config.yaml
n_layer: 16
d_model: 384
n_head: 6
d_mlp: 1024
tie_embeddings: false
lr_mult_down: 0.7
steps: 14032
MLP neurons of a small language model. Each row is named by its layer, matrix (gate and up: input weights; down: output weights) and neuron, and shows model dimensions 16-143. Each number is 200 + 30 x the weight over its row's rms, rounded and kept within 0 to 999. A neuron's up and down rows have the sign that makes its largest values positive.
Before each neuron's rows, "fires on" lists the tokens most often at its 100 highest values on Wikipedia text that the model never trained on. A number after a token or word is its count.

fires on: " has" 39, " have" 30, " also" 8, " had" 5, ")" 4
L8.gate392,161,214,186,252,195,205,156,172,244,238,165,181,160,237,192,174,129,157,200,224,176,173,205,249,224,218,133,167,213,200,214,227,229,147,251,209,242,218,246,180,194,191,177,167,131,209,187,177,167,184,261,219,231,216,162,163,218,241,243,224,184,153,187,180,198,242,183,169,234,183,249,187,178,214,166,201,199,212,159,205,183,202,168,200,261,202,196,234,185,155,171,211,208,194,163,185,182,157,179,150,212,201,180,168,202,197,191,182,217,221,181,226,148,243,206,223,168,178,252,207,149,192,179,183,196,190,269,208
L8.up392,150,198,192,211,189,218,207,167,199,192,219,212,206,202,224,232,247,212,272,210,214,164,233,158,162,216,224,216,181,161,257,199,212,193,189,173,197,200,158,181,215,192,270,250,159,135,198,205,207,208,270,134,219,229,160,224,180,193,221,175,190,174,180,192,201,174,193,156,271,198,206,214,163,204,180,189,180,218,215,218,190,152,185,241,224,227,241,235,183,271,154,170,177,188,129,214,178,223,243,216,203,219,214,197,175,238,212,232,140,247,152,166,178,235,165,198,147,212,196,223,192,173,211,212,227,198,153,218
L8.down392,191,174,152,167,150,198,150,152,217,144,155,196,205,200,207,198,199,203,239,218,218,181,233,228,199,241,215,185,226,203,192,146,205,226,174,218,241,164,230,175,187,185,250,218,185,174,156,175,243,143,182,232,196,209,150,227,190,184,192,126,208,172,214,120,229,210,209,217,201,230,205,178,162,179,182,175,140,253,231,207,125,229,185,207,201,195,240,169,238,218,171,237,227,261,217,177,214,179,204,179,206,225,191,173,224,151,185,225,182,243,210,178,245,203,194,236,188,186,154,201,238,204,229,243,207,183,153,239

fires on: " has" 27, " have" 12, " had" 11, "s" 10, " already" 4
L6.gate514,186,192,248,238,218,170,152,178,213,226,155,167,159,195,209,208,164,232,200,246,212,210,191,213,243,178,232,210,210,187,213,251,259,229,217,209,198,220,225,169,195,226,245,174,206,193,237,184,184,218,247,235,217,246,209,261,138,185,216,171,225,194,233,234,145,193,164,190,226,185,162,177,198,175,234,178,172,200,230,222,172,211,173,205,197,196,229,249,206,208,278,107,144,202,137,177,186,183,215,206,231,200,132,194,222,246,123,205,220,221,212,191,238,214,225,235,179,154,174,234,185,190,219,194,197,156,232,184
L6.up514,195,169,200,211,200,196,140,190,240,252,180,139,231,232,257,160,188,207,142,161,179,215,163,235,174,175,184,201,201,223,252,224,225,196,196,235,213,198,169,132,183,156,183,234,152,199,184,205,227,226,228,188,244,202,191,201,150,219,241,238,217,155,224,196,204,234,177,217,220,206,188,211,179,218,213,184,164,170,192,187,233,278,157,255,212,206,218,203,199,222,144,189,163,180,189,232,187,217,222,189,135,193,201,216,223,216,190,254,185,167,234,179,206,265,151,173,160,162,199,206,174,192,221,175,201,183,202,206
L6.down514,202,236,221,230,189,186,189,192,190,211,188,205,188,223,198,188,211,185,231,205,218,200,214,193,211,193,207,202,175,188,246,208,192,193,140,272,185,232,197,194,156,156,202,151,189,165,204,221,175,116,210,229,204,239,160,177,232,173,202,175,180,149,182,165,168,210,226,220,250,215,207,196,207,211,150,247,195,213,194,229,210,231,169,200,230,214,227,248,222,173,266,168,159,223,232,214,203,200,191,169,245,221,187,186,256,219,201,256,215,227,230,208,203,209,197,207,179,202,181,176,164,206,227,180,175,180,230,221

fires on: " =" 57, ")" 9, " a" 4
L12.gate625,189,210,176,209,192,179,273,244,253,173,254,194,188,237,220,215,213,179,215,152,211,244,255,200,215,190,252,174,218,206,250,195,170,224,148,197,236,200,160,203,216,155,175,248,229,186,189,224,204,227,219,164,195,189,188,178,226,220,255,175,166,249,239,172,220,192,275,245,218,185,145,192,192,219,152,207,215,251,246,187,226,214,172,211,273,168,190,231,195,212,194,191,200,180,239,196,165,219,201,227,194,158,203,216,195,160,195,166,188,199,192,230,287,178,205,198,201,235,224,205,169,221,201,202,182,240,144,249
L12.up625,237,208,198,230,225,249,235,224,202,133,221,166,185,190,209,197,216,210,132,209,142,193,230,233,164,207,215,226,200,208,261,181,230,139,209,251,195,186,189,195,217,214,189,215,141,235,147,173,225,188,189,169,205,204,188,210,200,216,178,212,205,182,148,148,225,186,216,210,222,242,236,214,162,198,278,223,193,212,224,179,222,207,212,214,179,218,206,258,209,182,201,181,194,135,221,185,138,192,182,197,209,224,182,225,157,157,172,215,247,234,178,208,152,198,206,222,204,217,259,214,166,225,240,249,149,179,201,223
L12.down625,184,181,147,163,228,199,225,144,201,149,215,201,179,130,214,236,210,242,168,205,265,243,207,234,175,218,175,209,208,238,207,187,197,143,146,162,183,130,177,210,152,219,186,211,187,160,194,213,223,232,182,212,203,211,172,180,201,239,220,193,214,202,166,176,204,180,193,192,225,176,201,204,180,207,219,205,201,193,206,184,152,191,181,150,243,155,177,206,178,142,198,169,185,199,194,161,209,165,171,179,211,219,235,175,166,226,159,208,205,208,178,188,158,228,195,208,164,187,158,205,154,187,196,231,209,203,179,162

fires on: "-" 33, " with" 9, " ren" 5, " conf" 5, " With" 5, " reb" 4
L10.gate880,194,162,202,174,213,184,130,189,211,204,164,207,214,229,212,196,162,170,233,180,232,266,220,184,213,225,176,263,145,180,244,176,197,190,198,192,197,215,212,202,230,162,179,218,185,207,242,219,212,211,166,165,200,203,199,185,248,256,174,263,228,200,186,195,237,157,177,178,167,185,224,223,185,236,213,197,238,207,242,221,219,245,219,206,179,196,265,270,165,209,236,153,224,146,205,182,185,162,207,204,214,186,147,146,260,206,222,198,202,217,232,256,142,202,201,223,241,167,246,183,157,192,196,201,204,190,201,188
L10.up880,176,208,136,187,229,200,165,154,217,221,238,230,186,234,153,156,183,239,156,173,243,205,196,211,218,214,257,183,177,231,190,197,263,183,171,228,203,230,149,221,233,226,180,175,226,160,238,261,256,225,183,175,197,172,198,170,169,192,192,197,196,200,151,158,228,227,153,168,230,228,148,205,207,212,178,174,217,198,251,234,220,229,200,204,198,181,267,247,200,212,189,185,216,202,208,245,216,188,220,148,183,229,242,208,206,187,176,169,231,156,200,158,222,254,211,217,175,196,228,210,215,160,168,150,222,209,186,195
L10.down880,195,236,175,286,184,204,156,229,241,218,205,221,189,257,169,186,115,241,238,202,158,199,228,198,179,194,176,141,127,159,220,218,209,206,199,190,180,185,143,177,222,212,178,218,234,174,160,217,203,134,190,207,255,204,258,228,233,154,211,195,159,163,157,160,195,211,207,227,179,199,236,218,210,183,217,155,178,177,172,200,181,215,206,183,235,167,233,214,239,241,186,158,203,173,202,231,214,209,184,211,174,150,191,215,223,252,255,217,197,133,138,195,155,242,208,270,162,192,207,239,184,134,214,187,189,219,146,199

fires on: " of" 36, " from" 22, "po" 13, " |" 6
L6.gate891,175,221,216,170,224,144,220,157,189,200,202,211,221,194,225,192,157,218,133,227,149,207,141,218,158,150,236,220,220,179,203,207,211,162,213,164,204,210,204,187,204,195,182,219,222,187,218,189,206,167,168,234,216,195,190,212,264,206,189,188,252,132,213,150,208,252,188,171,218,159,167,191,195,261,155,193,260,206,206,191,261,209,227,271,250,180,191,262,204,214,196,181,186,219,200,203,220,200,172,202,243,214,222,195,165,205,205,207,182,207,200,186,159,168,239,176,219,158,242,232,180,231,184,153,152,215,169,202
L6.up891,169,208,204,230,177,177,245,143,185,236,226,232,217,173,141,214,175,229,179,152,183,215,188,199,219,167,234,211,249,161,240,187,215,206,249,202,203,215,191,157,194,138,145,163,218,190,187,179,198,220,170,201,157,185,162,243,199,178,194,164,211,144,220,214,150,196,181,211,230,212,244,186,179,168,179,245,216,206,255,168,231,157,207,197,256,200,241,215,175,204,179,190,228,179,236,285,183,166,199,212,206,255,224,188,229,185,172,204,154,207,166,192,201,159,244,217,231,169,201,224,188,211,184,254,144,171,162,175
L6.down891,224,172,213,206,218,220,224,209,189,128,201,241,186,196,177,191,204,197,202,181,170,213,226,164,212,169,176,225,137,199,161,252,239,133,198,169,236,176,200,226,184,206,232,174,233,204,188,199,206,187,234,252,169,242,147,169,211,181,163,168,229,183,234,180,161,240,199,177,173,209,212,212,215,176,200,219,188,178,185,236,198,222,188,181,221,219,194,177,186,200,195,185,266,235,212,204,234,211,250,151,259,184,173,209,208,121,170,216,195,229,188,276,211,183,179,198,166,217,197,202,225,130,209,180,185,201,178,215

fires on: " had" 21, " have" 20, " has" 16, " also" 8
L6.gate985,163,172,124,182,171,221,155,170,190,250,191,151,221,215,226,241,177,201,177,211,167,178,167,176,127,189,191,212,214,218,228,269,221,235,216,202,168,174,206,219,236,222,161,192,192,187,193,236,243,168,212,248,236,215,161,189,185,229,195,140,224,163,179,245,236,184,220,194,232,114,167,247,205,178,209,182,168,217,244,227,165,206,192,222,192,214,222,219,223,188,199,186,214,174,233,169,160,179,227,217,246,241,193,205,203,208,192,202,183,213,191,170,175,225,184,236,178,141,246,224,218,142,128,164,217,161,240,227
L6.up985,190,209,147,208,204,248,156,190,190,220,169,190,190,201,170,191,208,221,160,211,205,184,133,259,155,191,163,235,226,215,234,152,222,207,171,218,214,219,139,133,194,204,210,222,160,172,202,158,202,261,194,218,223,230,197,238,220,185,194,197,180,201,235,172,200,172,186,179,254,238,163,204,241,237,163,233,210,220,208,196,174,194,144,216,240,141,225,232,207,241,189,196,175,186,142,180,175,211,136,199,290,224,184,190,234,126,207,222,221,187,184,206,185,193,165,223,150,245,217,198,184,187,223,188,182,178,162,132
L6.down985,192,153,208,173,172,199,164,225,214,155,173,164,218,253,221,210,214,174,218,174,220,258,199,187,229,212,210,181,234,262,231,149,194,168,285,200,233,212,224,221,178,190,200,261,149,242,210,152,135,190,229,225,191,180,156,201,222,189,213,253,225,206,210,187,198,166,243,150,143,176,159,224,152,193,193,183,248,216,176,243,193,164,245,218,214,193,223,220,212,154,192,165,210,185,177,224,252,224,184,189,196,189,187,171,182,207,203,174,175,217,189,211,167,211,209,159,218,202,209,170,193,176,204,201,188,199,204,228

fires on: "ly" 18, " also" 10, " now" 9, " still" 8, " currently" 5, "ing" 5
L4.gate880,193,188,190,216,247,173,131,196,200,207,234,242,243,264,189,244,187,256,183,161,180,236,209,185,276,171,229,175,168,160,177,227,198,239,229,145,222,263,194,217,184,221,171,225,202,183,229,207,158,152,207,207,223,271,198,209,242,163,173,241,216,177,209,221,201,192,186,186,221,188,207,175,175,222,147,205,212,197,168,256,190,208,181,219,178,206,199,176,215,214,161,152,190,169,176,187,202,186,217,190,205,199,234,262,234,224,170,197,213,200,199,220,261,165,146,221,219,259,167,211,150,247,228,252,181,167,237,189
L4.up880,204,220,173,230,208,207,198,158,188,172,217,210,199,190,180,161,174,185,146,176,177,192,201,197,242,236,217,197,203,182,190,189,218,209,211,172,215,158,269,201,223,175,192,199,255,220,188,222,233,165,218,209,208,141,228,209,199,142,173,209,235,161,190,151,185,191,224,152,128,194,235,200,214,183,181,234,243,203,217,244,254,172,182,152,193,198,190,222,160,231,173,169,173,213,160,251,167,225,243,255,204,230,142,190,187,196,238,215,173,144,185,220,233,202,223,180,254,209,190,175,199,210,199,209,240,211,204,211
L4.down880,190,181,204,187,186,188,193,175,169,201,209,239,222,169,216,180,229,185,262,191,188,217,187,143,208,179,223,219,187,180,234,230,200,172,165,155,240,198,193,138,140,229,207,193,203,182,221,170,198,215,233,177,210,180,180,213,216,180,219,200,207,168,188,241,213,239,195,255,158,197,225,194,199,181,174,204,175,183,155,233,193,180,202,153,191,130,217,262,206,192,119,158,177,192,215,192,247,144,231,214,244,228,222,142,237,167,181,162,204,196,221,235,191,170,172,218,185,236,278,207,216,212,185,249,231,211,200,189

fires on: " =" 81, " |" 8, ";" 7
L10.gate622,157,171,220,186,195,215,242,224,260,214,209,183,231,212,185,154,217,218,160,165,187,225,234,229,176,202,218,229,217,189,202,191,209,196,146,180,192,217,207,144,204,221,238,233,164,202,220,228,176,180,158,220,219,231,151,199,258,210,182,167,191,162,213,162,273,204,208,183,183,243,184,191,189,220,154,209,171,216,169,220,223,225,231,175,216,105,203,229,195,191,149,158,262,115,240,170,171,229,211,225,222,193,225,189,208,164,153,169,174,217,204,231,195,198,180,222,229,215,217,142,200,218,246,202,160,220,194,224
L10.up622,172,221,174,181,183,204,242,175,164,182,218,205,176,246,187,192,156,199,183,237,181,175,195,235,212,222,213,244,212,200,215,196,203,230,183,243,182,190,192,196,160,185,199,190,183,236,257,157,230,197,211,245,153,193,219,158,191,198,186,191,191,186,192,217,172,169,189,247,223,260,189,186,224,231,186,217,194,165,211,211,232,204,230,203,265,200,189,218,213,251,186,121,250,160,199,202,189,194,229,200,173,224,193,234,173,172,185,148,216,225,146,199,199,144,152,269,208,173,207,231,197,185,185,257,242,173,209,173
L10.down622,197,228,186,165,210,236,300,228,179,162,239,203,210,178,169,245,182,173,173,214,158,223,240,190,193,165,177,234,269,259,196,231,259,209,160,237,176,181,184,207,193,259,170,165,247,183,188,143,213,211,140,209,226,207,246,183,179,241,141,189,186,207,182,180,194,207,216,226,202,203,247,217,176,216,201,194,265,164,224,228,182,169,184,195,195,226,167,202,234,224,205,188,208,192,250,182,177,229,200,194,135,198,233,249,175,183,145,164,174,192,251,212,223,223,224,249,217,161,163,252,166,197,210,220,221,189,175,266